Weights of a small transformer language model.
Size: 13 layers, width 256, 4 heads of 64, MLP 1024 SwiGLU, vocabulary 1285, 14M parameters.
Architecture: RMSNorm before each block, rotary positions, no biases in attention or MLP, tied embeddings, capped logits.
Training: 229M tokens, 7451 steps.
MLP neurons of a small language model. Each row is named by its layer, matrix (down: output weights) and neuron, and shows model dimensions 32-159. Each number is 500 + 25 x the weight over its row's rms, rounded and kept within 0 to 999. Numbers have three digits each. A neuron's up and down rows have the sign that makes its largest values positive.
After each neuron's rows, "fires before" lists the tokens most often just after its 100 highest values on Wikipedia text that the model never trained on.

L7.down113:498418476494532485492510550452506472499490515486507446483517535483508530509475518525511539523498490500489517472498519500526475515570521483453510487567569498475517490507489537489517517475510502505504473492490497495538500494534522464450484539485493524580493512511521503520525533537506489508480462486533514517512511476500465489451514461492523514494525528505533480496499504532490551507512
fires before: "k", "c", "ce", "in", "ia", "í"

L9.down712:462550498518548482467510502463533528481503529482472494479499507487474472496508503480517482470480506520506469520512511541491485456488491515522481518489501499510471473484555523488529517487514499505475492507520448486495527490513528474487497515486538524511500446511552504481582499482456467536483498473501525460511520510476487509476521516509527474507500477512527494486516471526531466471491
fires before: "p", "ult", "erv", "c", "ear", "id"

L7.down188:455522518474490507524492463507511523476492487465486498487518475468491475517463522502515500509487513463512474488462501516499493512486490484491545502511498497462488508465505470537516492491485503482483499484491513529539498474505523508522496494506506467484543499475464520475480511492510493511493505519497493439423463500493508465503493489554514473572516466544535514501510507500512518523494
fires before: " |", "1", "2", "3", "7"

L7.down555:534504488535499528510537484546484494521503497490544458485534515507496475471477493509483494508516492471511439520464494521526535538543549518491523496505517472467504472486512492496497518487495515504506542551516496465543497550440496522503484458513465505463512492504496545472537485511504469488489490512520549469493440464485493523488519479530494459502544499497491513534520480479464509532458
fires before: "\n", " ", " 0"

L4.down501:499522483530476520473513518493500483458502490524545503469503443493513505473470490525509515466481537502516520504513526503439457498495507478509517485530473490499515535552505514490484506493489452531494522493488528494521492497555516505510540520492487524490467478512507503479502586501499533461495494522493503476491474513447472487453494518522471539520482503500490498545460492532507508496506
fires before: "and", "7", "6", "oup", "8", "3"

L10.down617:558469549504476482513456518487507504479456516485494512496515518482521486534487528461494493502480471519461481493500465534555516489471501501511504502516468526468486429531565479508469509531504461458507488488512507538475515501513498489520464522507517532513516496501476511516484473497470467541490479509496480493501518498526505442509512469509471511478474516538518502501524487530528521500436
fires before: "fer", "orn", "f", "ject", "or", "s"

L4.down533:471479495499480498508503504513542461494508505501521509531509510496494496499506454500487444500453474459455516470500493492473519513502465497428482497494503535548482469463503510482493515493513487489502470521563525501525519484465527513539489495513501513470493482504512504439524533532512517492480479465520497526521526492486514482500477469444525498501489502514532512472509526508489492513488
fires before: "2", "0", "1", "3", "5", "1,"

L10.down713:529480476518513509504512511471484512476467487537477503462519485499531479521467477497496529513525466469454505503495515476526561487499512523513473498532488531455476462512460513522518507463491480502523509470467565503502504509484463575521523514465507475522496469515486502492576529520495489485478519548495525464526486551560466505511559516508486540492509522460539469530484487497500454505484
fires before: "pt", "ed", "ar", "l", "oin"

L7.down627:484541499510492503500518512470465492513453421480501520496479461518500469504494548511509501521480482475531502491474492516474539501480497500515526503513474484510500506481508499531457485487526517493513510525508468507514480496551506522527504462500503508511526505460461498531549524517484498494505496501489508461450465553493517482497473483523456521516483502539461532522484512529495556529467
fires before: " |", "00", ".", " P", "1"

L4.down759:513470496469491518428534501486485491469471527526511480473476492537499519508520497499479518488489519506514485464510454498460514498481517477556501544491464513494545516527503499492491535496511483480576507540493502509518514478499493514524519522505488533522502528521503526469506485504473498481516521542475515530474498515503504446467487516509496513479503517505521470554457492466513463502534
fires before: "ing", " of", "em", "u", "ed", "en"

L4.down183:533491511467478415525503515462502503487524480477473481522465498448510493492511483539478481532520518508490471481484482482507522478472495514486529515532525524528508454485495487493527478497492477474522521486526532495482526500468513491510534494460504556517483482502490503540520513493457485480489496499527528482527507534476539461503515519501514461497509520512506474506526512538513525485504
fires before: "or", " of", "an", "ing", "s", "ed"

L4.down140:486494508498487494508468498527486493508511516475513502526467496494487484485462517515472514522522518520479465501526512515475482482511484498481494507509501538507476550470450490486474524480520468490501494518519519524521531446514490488512520516489509499468492527504503458496493528491497503505521503472482521449411483492516449462507494535521472490530507485506506525502475516482507522501493
fires before: "4", "3", "1", "7", "2", "6"

L7.down776:520511541485466484495518490475493509488480439520468495508498475505496498521512520489464552506536484504487507527456495480527491507485541500458491538518503501507533439480526503502517524500528498491490475529510432464523545492501498486523513500491505538504510441476521501461518494504485487470527481475495514472483549443513512504517497482510488483478480486491510508525493505500526510543507
fires before: "or", "v", " K", "m", "a", "pen"

L7.down334:521497489489495513500536474485445494471481498497509471508496496499516503458503464488509483546522457550514513505498475481518515463508500483507486552463487521506482486433531480524519478460487511510471505522498518469545504474492466468503518514452490503503480473453496560463480508470479506451490506488498517495497514490494496515454461523533537479532472487507519501472479461496500482495506
fires before: "un", "and", "on", "it", "iss", "em"

L7.down614:511512509480466487456478499509499536476456478498515498489495464551503527516475480485504516481524557544485469495546507480494477431487506496449493492526522478485481519546494503495500483506483470519458541537449508496558485495515469460470501497476507499476477509514482535518504490535520480485495542460462445519460500475502547490501471481510494534528490489486510481510499461535496511506519
fires before: "ay", "ac", "at", "an", "ace", "ant"

L2.down465:460456477472495458510502493522490480485464529527490435511485486543461489506494476452481529484510468520522519508483472506463507515476501485520483548530500496508511521524526433534492472491526501474530501508473545521547437513518488479523467485470517531494490499470512485493530559514518498522481490501519555500497473474498525478509488494494499457494490513514498471489530489493485478515532
fires before: "ver", "ven", "le", "en", "ed", "at"

L2.down467:471489528472485472473504504511523472508490528509463530545558522475510482502498484525479488487515457481435499489490487544541492463495515531480474465561517504512507477486507511488505519512491489507501493557521481494498536522467514526508480474504524507500538480516467499475476487534520496521494524480501543473532514506474466494541515462484518526469500515505504521481533511529542488505497
fires before: "1", "0", "2", "5", "1,", "3"

L4.down843:469542516484530515508488459488473469521442543495504486511478514509500477499452508492502515473556548486487475492507487516523477501483579495500520512543503549487487502478556487459524504502495492464525488509528481504509490539488519506499515498509471490527495508471489504494474478481480533520477459502517540490486534508571481494499512528518537485438489526485483525511531474480520538478524
fires before: "s", "ck", "st", "m", "v", "w"

L4.down21:432530552492517479441498472473540501493488503515508490527534493493509526556521482530544502481464541502489493513564506526533506482505493512454495509526516520509536503460489501506523478487455511505470519524515521505519476463420507489491512487488492529508491481502520494506454457514477521509495479495516521461481502508517483530478501473526520513503486488524515501515509504517545495504506
fires before: "ord", "re", "og", "ent", "om", "ess"

L9.down356:492545483495507480488489523467524455467514535512514519490469478480489508511503488476528509557519554460486530532530419514534492466515500484526493496523507519523487516526477482455470501519486464493537558532493524552511529525491488532561495520547498517485482489504536518452485507509496492515523489538454496518519504498502482520512515484492469478510514468529501481483516525470486501499472
fires before: "ing", "ers", "ed", " with", "s", "-"

L7.down757:487524515518508526499518510489509513481484481530529474499497513474492521501473490486490487504468522538406462511447454510501475482490550489529491492462486463489507495491517488482436501484515507501497495533508462447481495486517476533532470487486516514488523493510522490523474513448522492451493541538488523486493511549516520465486479520489520532512486509534467530503466541521535496498535
fires before: "fer", "orn", "ied", "f", "y", "or"

L2.down112:463499529482494501536501478465470507496503460509498499542497484536498510555489474467514456497466442530494521476487488479534518520504477499517492495490513515501484496490487457497513503500459438500540503485479522492511594503545474482489550499508519472521472563506502458504505515533497520440473503497493523477505487520492548509533496523465514530522490488480496549532499503451505527467497
fires before: "al", "id", "y", "il", "ision", "gh"

L4.down66:473481474558520492509502487458523486473523485495564491470448501506503578502474486498524474494521526467523501501492498498476520497517548502473488482476477527510538494503486493509432518515469462517497519466502500543534505489503507496497498518517488485493493499483512495489460492494493466490494516506456466478440469495515498518498501514482493479551471543478494506494489512501505517506493
fires before: ",", ";", "io", ":", "9", "4,"

L2.down278:517501495491472463480461530534500477477474479493493487514520481493481506506455497501461521457549525512465475542557501477500483514438528463464486488505497540491521503511535502486512495459488450476471520544502480495515598483466508504508530485448511515479495496514514486504506495552493527477512477529505577479511505504507461474517544497499487481489505485426514494493502524505509521528501
fires before: "v", "wn", "pen", "pp", "b", "cc"

L2.down577:473481505460466478551470488493479488521471495493508442473509500546460452461460494505455512508487504493484474506542509502489537507496515506529484510528515474515500490535491455539523504491489491486525465519434542542524462507473489485550511518507460545528527492478500497504448510508492490490490501484501543480522503482514532447485478501464481467520458553506489463487523458523479470480528
fires before: "ver", "ven", "ason", "le", "en", "at"

L9.down228:520444468513544474530476515467483527473498500469508495540492489520542499472530490514482497491495509512509456470513507510500502477540525510487505513498475462497517517478481513477483533485528471502485532513512462502451483521499515493457525492507447512508537502487511523510492536495551526461502491462497493548486563487500532501462485463511494552542479510511467529529479462514509503521544
fires before: "p", "tern", "pe", "ion", "per"

L9.down149:504484493509486469512532494506483497476468471515525481512452490552465517447520490474483492503471487485513521503531488485501522490520490487492494504453416535538500530471486534541507490499539479466548516520475504500511521515506445503517552494519497524514502477505478505524450509528484542514525486504512484462554477443473536520490470470523464479536530517560529514528470492518508538526494
fires before: "ition", "ed", "it", "pt"

L2.down716:452511464526511459503504529526506481506482486445508521526516520477515482507506490479487507518509540476502472486520453497495502481538526531497493459484517517511510469474559486526494468531485504452515505519480527469521485488457485505503480457530497511476476483486524526457502514478501524523448536531502523505502479467458508489519528477461503463506498492500494512460500536501502516489462
fires before: "3", "1", "4", "0", "2"

L7.down642:532543508502478490514498501502488484483475464520500487466490528510513475501471501467507494528506556493470494519458470475465475506493502510531556506505503487516500508500554466512504449523471470450506477491520458505486513502506466572521521534477486496545522486505495533494484533463521490546536601531491546480511499515514493476512473473510488500510459537494457484484488535478489519487479
fires before: "fer", "orn", "ied", "f", "y", "or"

L5.down810:507531507521555520514525550504513529493493508487481489526555538519476495524488501475484501500496533510468510483535518478487506479530478506491503479513516458439504490489521477498496497477529520484518519453504476491521481480511450529419478504532489524517506490477532469506514536497505480486558455522525482496471545494434488484452478518494511494512514513513538536545498502541526474535499
fires before: "k", "ce", "cess", "ation", "a", "th"

L4.down188:484543481533497509518508495492478467503464513540464517485467495496504489496445523480504485493478526505488522495536501481535493496521483521504475443467516476501499503508505524498486545524483449485507509451485529505494524496503476518498495552499488515530504476496484511510525497515475477496496497492482476444391467507511497475501498491529474508525505483482504539519502545532462475481502
fires before: ":", "00", "20", ";", ".0", ".3"

L2.down632:508490506438502501484568467506459519529480531508522493498514526537495485504466514462451514470489512496474507511511479521486527487484491503499477540509509524480511515527516497513479509473514507511520479525477524521490480548478500451476485483486501557531510489478494502550502529509500486520485479439488486510522528444491507517501450509510499471463492499491514473490531512507469498508536
fires before: "ver", "ven", "le", "en", "ed", "at"

L7.down1011:529500497503501520471476461478483482488546532506508512511510489504521517540481471491551518468510495506450503470468485552521538481508532487518484530507470469488536435488518492450506441527532467510513481485476511500504506527588488456509551499489510468507499478501518482543466491512491472508550444498460508508466488532478526515469493456480497501504517527498524530498476487519515515509484
fires before: "\n", "p", "ic", "ed", "mer", "ical"

L7.down443:481509502506581480481500496499493506497519532458505471509531546464501538510490478486501510497462491509488505484483518509480486477516504495515533503446538488474518479476519548514481545510520471489545497479518476516530534483505467534470486479461515524504529485516480550467460560494507476531500519490539522549525489516477541508454522502476459506496474500485509522477532520466519523552503
fires before: "c", "ced", "ted", "in", "en", "g"

L10.down721:449503506524533501509519477519524504518550494480505499513517515481521503515548515450492507495491514503510498519512527472471521531491482526575469542485467537494483464506491517529505530512490495524530474489516462440522473474510503462498467522501542540471520503486533561540539522519471471530520547526499515484505492512548509506491474511542493513492495475512523483486550532507513479515553
fires before: "p", "erv", "ult", "c", "ear"

L10.down966:486541535499482509485483529481483480517532450488487527541522461444511492507469471494495528555526493502490478504483515498479518529519489487542470497467492504518486521537491537504524493507494507520484504458497523493497451485475582474520507505504482501475454466511515517507476524505481481542532505512534489500467508502512517482491519517491523522451486492491463518526442476512522510525503
fires before: "id", "-", "es", "ed", "end", "\n"

L2.down661:494516506459505514535490515496516555475511513442481504501516450465520464550502499554519490491497540521469480532445482527522491524531475481498506528491552480444514507508483477448550465492516464521485476543484517504468542489514474502519457476483491507437513483459458493476515493512452476507575495522484507501523526499519499449505478540518524488539478506514499489507477509569508486501469
fires before: "5", "1", "%", "7", "8", " ("

L2.down973:523480502450498496515492457513464497525500533479511535467536491459493473535480459489509506519539493451495517473465479509516506512469511540477494485491489484502479470540519502493501483494501548531466483524472496483499497506455543512512502453546513482477526519507488509508488487490512501478515477471486521498524508454519519490540530508484532500475490496538482488464496492484560529494474
fires before: "mer", "an", "b", "m", "ber", "p"

L9.down585:491502537511484486475537507520464513507482550480498477507511518519547534493508511521532522511560546525469475534494511504502536480517502517481452516502503505496521501532494504493563526470475502470446539493511490495505506476463475468489505529499520491469497504501536503468536543510529438494484453504500479493498490457507502514503524482511548481475498457499482485491481444496499477502511
fires before: ".", "\n", " |", " (", " and", ";"

L2.down636:480502538456529457465494490512530464479480517498479506513500518449491444490492519509491506463492535503508525395514493481483477521534577505501532488496506530507512485496493503502523460494538468495532497481538514500532512452520516495458525540501477496540476524497522487502470522524538460507502491494484536467476518501472489495486540431480463512536488498526481504465512509533511501499523
fires before: "les", "l", "re", "i", "c", "act"

L4.down477:499487544466505508523487504483550516496455477498502507521534482506515531512479514489506449516471509488481501499536537559521497557472492492506519517467517480471503509471558494509483473483473493523500510530556518514500488474475478455519491508434491490496499499531541504509534476555548488516503501488530488519483500547546489497495451482467506481546491501495504543486507539509509454520502
fires before: "ord", "up", "ur", "om", "ess", "ount"

L7.down80:468453485482514520504520459482529499530475492477501495507477494509530535519482491543533522531478510490492482490489534529513530462460511499524483524537530525497502476468539501493484472493469466497506500492546515440493480463453481539456513533481520525481502484493506479451540469490502510507482526467480520478494461477475507494496484435528514526507470498469479519475529492486516504500527
fires before: " |", "cted"

L2.down78:510503498484527532484476496538450528531475496524497460466501502527480477542485502497528499486505521515492531535475488515523537505500491491518488452495466429510477442547546480476501484540474504527520505538488549469503499553454477530528488483494505506464466524481547472509535492522498536538553501547470500483534489535478532493514567481506498482483514483528550480510478479511520506500470
fires before: "ed", "us", "al", "s", "es", "ing"

L2.down703:529523500532498501500543465538505493510510504498510511499534495504503461479486502501489521537482506519513485476515497497507544515487513483532508515530518469475491505501524477476495519495494509512485517481504509518497473535379507499586488483526505513465515485504514506509463491504472489494483455504499586474517508468497523528514569494524478512507554508521509514515499512486476525521511
fires before: "\n", " 0", " ", " 1", " 2", " r"

L9.down281:447500492521458507477522517506488520504501481503531504530506512519536500494469436528500468461495545516509504517554453495505515500487487473517454487516496533500469513502508461485492501453533508540505489524532529446498471541496490498524469525454499512507549525446493494468488513472507522464478519475512483530479551515443517503478467489502501478520516488489477507503556489528477490495528
fires before: "ath", "b", "v", "velop", "f", "ep"

L10.down477:490529584512477440528473529508529527501507481503477490459516497479505428481446502539518504551523467473488490476482472470497477483518491544489499520484513522465494459520502526523520511511489476517507469518485510531490524508519525486470548507480490479543501502553465472520471497472513535508473468519464466455478499477505534513496510463468493458527501507513534462523522476493495512484521
fires before: "s", "act", "ter", "ge", "c", "ron"

L9.down391:475477504514491489454422508471500463458491507480510469508434482507509513529531531477540526492543473466531522528494490541540481486497508495515496501475487515509523532470529465518536515505478528458521496500529460493525506478447483495489524506490506483487544484522547470499493510557567514549490470500469542529493481475490539494502505472501539463472521453489478509495484470488512477521468
fires before: ".", "\n", " (", ")", " in", " |"

L7.down6:492511488491467541489488464484499510486482479539448552441483468559498511492481533508490466518512502484472500477495471517550483511512500492498517463485474493529478469506552448484470515524460446476535536544501517479473502467471523507497480505547531497519500495498512501490494511503511506499530447544493510509479516506501510536498509490479445509523480528473515474516473444512521537487510
fires before: "ed", "ers", "s", "ing", "er", "ice"

L2.down450:485455490540510479533485457492527476487534507486548477500457461508510543496469484471479484520510522483503508512512509476482517490525500529501522514475486532509521477516479484489427535533484484495554532469521515529501495496527492496530502500520481502498526480477492512476485493518499488509501509525504446470422481500494529491501454541502472505543453537487505516506491504525488506483496
fires before: " |", ",", "9", ";", ":", "4,"

L7.down132:488470496495482485465446498484494518475491480486492503493496514551533524504458507513516499476529531532503497479506492495462518413504476500516464467484486469524515504490472519518499458481500474470495472492474488491509491533488473471505519530455486497475511528544512507564530451495509479486487541456484480509508492485496535486467517526510479543500531492510516498477439495513508494502510
fires before: "ac", "ay", "ace", "ine", "ug", "at"

L4.down979:466486521479523503475494450467527539492497499529491529537555512496503543544531566477464500493494532464526531489545513511512529487500515491489534476537506501532476533491487563492481531491447467478486481532471520467472516489514534466461513528492507499491490517504495523478498493496534515473492492572491538537477478502483507504490474477486522501500537461515493470495551479483528508505541
fires before: "ag", "x", "an", "u", "as", "ch"

L2.down95:513492491525505535565477489498489469510508494523510478482524538512525493525492503449521480485473508548515521481510526538517497481477491447497546492522499520515491456473521455491466511501483504538506486499471486491494492545528484503493536504500493544467496483458503536491528482500492515528493515528527485460502504535466506527496491508459540499468488535504499529516530441447536541461479
fires before: "ar", "il", "al", "\n", " The", "ite"

L10.down535:516499475518466489464483478453472525485497439501550494484492516547510509497494509504529509479530493507513483541478505519465486501548471457511477540506443502501469510476454506501539498474514456486505517481521476446517510480518512502469468469503511546482498521512579528473539540465491505494491513484516499482501488524480510541480486502514506484495497510512508503488494469468515529497503
fires before: "9", "8", "202", "p", "7", "201"

L9.down765:447542505517526495486481492540487524493477524500450461518482502512480452496516461496514451547510495486490504492501484476487514501553512477514489509524488516520494568504518537502513515513562495508525525477482504518522521542523484499490503515500481506518473534517507501500459531498519508518436467449536514501476517481488562489531507502497520549513519475530467512511497469500501533455511
fires before: "al", "n", "'", "in", "ey", "e"

L2.down383:508492541533520509482524511516490473463505508518528481528510502467506486491537513528474515484477520492489496496450519525492497491499489489499494497463513483517526489475487548526493468459510523505468438514465525486541515486547515511503507502515527532551516478506512472514530496541493512543532526463513494496450507501517499475470515498478496494509467509501529493509455470548478493548532
fires before: "ion", "ound", "m", "ist", "ional"

L5.down662:552477480503471474499466520548532526510507481524483501482519507461482498510521489480515493483470464498479511466507527493534526507448473529518512510519507508551503517527493537471483477503455482508495527525511459502484490479488477483510490493454478465489539507487492505508531513549538550475484488472513494493515472515508464511467545461477517486493538519452463543465514513500537571550455
fires before: "urch", "ild", "ar", "air", "ie", "rist"

L2.down714:526501460486483493506498506541526480515489535496517508467475511475518525507477491508510493512511490496486498425473477501532463480477520468493493518494482450523503513482489504549463469504503509513453512428511509466498480503471490473534515461501517505503513500468478487517511544492518487485484513494484525532450475491507512486467528526461468478467483515491514498509495480542522507442507
fires before: "mer", "s", "ard", "m", "t"

L2.down817:501511515528475507489476504485465460506432478527507495512513517497477458483481504495469543528515510507495501502512500519448483486479475476538480523519516519521480515506511549471506532458504536529502456505523533485526542518482524525524489513482479453512482491532505452477521520506522546512489489562523473509503539489511521515489498516539520497531540504471539497512520453473501503499493
fires before: "til", "it", "s", "c", "let", "able"

L4.down764:515516496514483466479472447485501535508499511547501496509506540502488508495508485527496536484508514494507506478497515534498493477516534498505485482551474521488472489464528444504467495449501507513480511503479487513501421514386515511480503548492519482499473472470523503462491536482467497532491495481495489483499481529507513512466510477493471520488477545497495538508485499482527499544515
fires before: "\n", " |", " as"

L2.down603:508521512501520435509503494512512505490458489513521543487512532451473509479443542499499506478490497469444462468504464499495476469516536514488481479453520494519500502513500494479499553485517503466517543530491473485520474494526548510487517515509540462504511491515477547513462496503464500491484487539500521483479566483493501487497535487480471463482507509516515524502539494535478526510483
fires before: "t", "v", "vi", "m", "ital"

L7.down747:472499476490507513470488480479462485491499477492516480497498503509468532498494526474540471427497530537493491458483485536505508509478575472492501540479506494486499458487558536488504492515497469526509483505460530519566481479492492490490536512472520527487465526468557494495492468514473529493486536525483521482507493523515512532505549469453508558535485501442484508488486492469485518508485
fires before: "ic", "iv", "ity", "ust", "e"

L5.down366:482565486551481484546496497502456473498511542509494508494478449496496465469475485520522489513482480517538503471464485483508457496521507520512526468530500474498465500460497482458484507501474522502488480531468475485509501495493502502479484504486487496509468503463471511446523532528500493521471535495501490493448471477468468524474498487541518461507523473543527499502524488501498517518526
fires before: " |", "5", "3", "7", "8", "6"

L7.down213:524500480499521508446519508530513482455532518513485500493513454449532497505499482537506482460485501475462513475459467546531536489515558458506535528483517474511537516474483535452488496462490471524502489488460483518497514546532497470529476488481493512535512441488494494487480531536490515509463480463475517480531478480487518533499480488478512478513485479489504505517488542488507517513528
fires before: "ed", "p", "mer", "ic", "b"

L2.down241:499480487504544492546467495508533513511520521486480524465540510449479478504488479448521476433519501495524487529501441485479499502464510546499510483522526528506511496527507525482513460493447475462496524462530476519502504506534501500489502529495459477492451491515511474483517443539528493518522464467491468505509497531479500465507468468518493505498489525463467476475485534527522520499491
fires before: "ampion", "ild", "ar", "urch", "an", "ang"

L10.down383:471490473573553488516518482489584505511537499504501473500490479464517494519484484509539518517506498523476495546483508474505527513480522472557493530481472504496499541503478531529469495477495490507513475484481450534542526499519490475501451537453523493539515537526515540490502506512512498515450514488506537496504494512529508523500535472521488461466498516494532509522508480512528487503494
fires before: "p", "c", "erv", "ult", "ear", "id"

L7.down524:472499472500458543504521526545520504473515521478527497512514470523494498497488476526524472440506534536452509516537490468470486496495499491497485475577527514497518539491517534456478479469552493495499477488499490476489520528507465530520494501524481504534485548508510478528532558496489526486503492456499516510486501519481477492469459523490478486534511503425514454454562528471492471525487
fires before: "ath", "velop", "b", "v", "g", "ep"

L7.down729:478544487509498516535525476470535513493469537474455474513518501521543477489469481485484556488503558514529474493477491513450508520480481472502511494491511479488537507551508542465531504521478502509506497482434504475528444491533476455554507477479479519518480458502527489492495536490467477505546496502520503485484479497457533506486483491536473495494509455470523501519444493499489533482543
fires before: "ed", "p", "end", "al", "es"

L9.down832:524514421516508515483531469498485495487507496481527459502476476517515453458503487494502493486520514498493453490510480555521479454509543475446492550509496454493515492462452472487485494456475449499480486526486491492511526529520522499574501505477493502495482481493491510490512498483483492496496478469466463498539504507502531542511513491479492459509509500504525518499490516501464504520496
fires before: "p", "ed", "mer", "al", "b", "vi"

L4.down13:492485529473484532517485521504452474435505488503491549550553502501506466442503477482544463498516485496467523460517524495521456503483508461523497440515455478471489530523489473498525489437501484483535519507522478509486502482527454518484511516495515471469496495504511467491500490515478465472478490439546530470474473443496522525512494513494530513453516519513481525488476494493535482502469
fires before: "4", "3", "5", "6", "j", "es"

L4.down525:468551546480491472520514511493459506489527530492490478508520566474534507500505472479485459511509513479506463483491530497538517466507514530513485457516497515510485475497500479549518483521452494533487478555517457528564561492528532511473502495510506477490478503531473475495509545541503503510499454491486478500536517501510497445514512468514564503488498473520535494512529497513496487529503
fires before: "0", "1", "2", "5", "3", "1,"

L10.down560:465562499449480458495452454518511519496497512492475502491485529478491488496515493490488497532488540509455513482500513519506547538513514511493519532539491473510483492517495483517505488536518477525497482525473492520522469514463526536509480541527510514502511508479546491461493527486508477502484476486515463487478503485485468526544522518492502512523477468495484477516485451487481543497476
fires before: "er", "ing", "ers", "s", "ed", "ment"

L9.down31:486489547523503490469511535511513489541493505524486455485501464484512454474483474475477493481531523466460441559498507499503484544501482491506514471502546470516511455427527483537488476493486446517476494524513511486525571451502523512518509506518507485479551510483493497532514516493501494530442482502504525472515463541497465488503481492538489456541484463492490524532496527529509514498516
fires before: "gh", "up", "x", "k", "as", "ur"

L2.down202:518522498496504495482506469479497508505490509554512477474514523522499526524500502522521521518512535496484511512489521545489503480494530496541495485525475519488499479483520448507492505478492474494475506476478474492476446497376502498449537560510509492483506474469518516473508508504481486541490527496502511466470503510515505482462499469498479497485495515496485539519485517502536503518516
fires before: " |", "\n"

L4.down92:512515517475533565500536489508517493475533511502499473519486490489521514462505441424462502506512484535499525510494443523503456506479503473491479509481495514501477513472539505528481461471494534523487506494523507481532490472508505485510514488452481518524479494491525518469465462476501495494462487481488500528519474508466518507490477513535498474484455511512493520501502498497468490540519
fires before: "un", "and", "on", "it", "iss", "em"

L2.down881:487514491491490481476517452480488517510491530557515484469516522519501535530512501505512533500507531500486508487487518541468507485510528494544499518562463521495508487468519454509517495499497486488496508489495476496483428480371499499464521551510520481473517471469518490488509505509479476539477514492480497471483486528520510476495493494514472509487491498484479515495481488503522494510508
fires before: "\n", " |", " and", " was", ":"

L7.down333:492492468519485507494491552516560499493478485514489527471552533456489501479469491474490497482483511500506528487536474516528487478514489524476551456521538496485505465498530532459522466549462504458526525491518531510520447541461489560506487481516481520451552479518517485494495514526506520463475490499502521499528478521485449471489525498482522514548539480494517516483541543510517488508485
fires before: "5", "3", "4", "2", "1", "0"

L2.down207:451510456520522504482488517445460471493497493505557473530509484482495513492519462505512515494521510507522501497466479505500479523518534500501478483554455488488500447493531475516513506474516512519496464508484557435490467431556491487440474471534523479499505529463520483469486515481510492476527487491496512474499499518506503511533522487516491479465510510597476539485502496507529496494497
fires before: "3", "4", "201", "9", "202"

L9.down338:512485453532501515527510530478455493471492468512515526488496543493500492520480510517548493534474474473452537498473499477479478506504541475498519487494465506513493508513478533501455485498547474474498477512490511495469516489537496481517524516510477504470529487517500520524508558510510489525488538548502490514529516518517539527466468484521496527475487517522481489529508531514537497540501
fires before: "t", "ity", "ar", "i", "ed"

L7.down306:530503529532549502457544497436526506490538491540508511499499458508443509496503465488477461476524534471489466443515494534541480481499517484524458503495529501495506475484476478518494518481532498494510499541489491510497537502528538512477476542483518504487463514503520508522496493513480467483488515527494533501494518528477518533467504451517482506508486530481507492553453487490563490493518
fires before: "ing", "ed", " of", "her", "hed", "he"

L4.down441:498513497511481464512496504535492496455542478522459472561520483468466490535507512483532513528541500475445506517516509475511465490516550521441500516527473476501483509464534474500488481495529451527541551529509504511485528508522532466447465519469520519486514502459470502455560497531491463485526523532483504524486503502458501473513512460474484503492479501530511537479479525505535512562513
fires before: "ce", "cc", "k", "b", "pp", "c"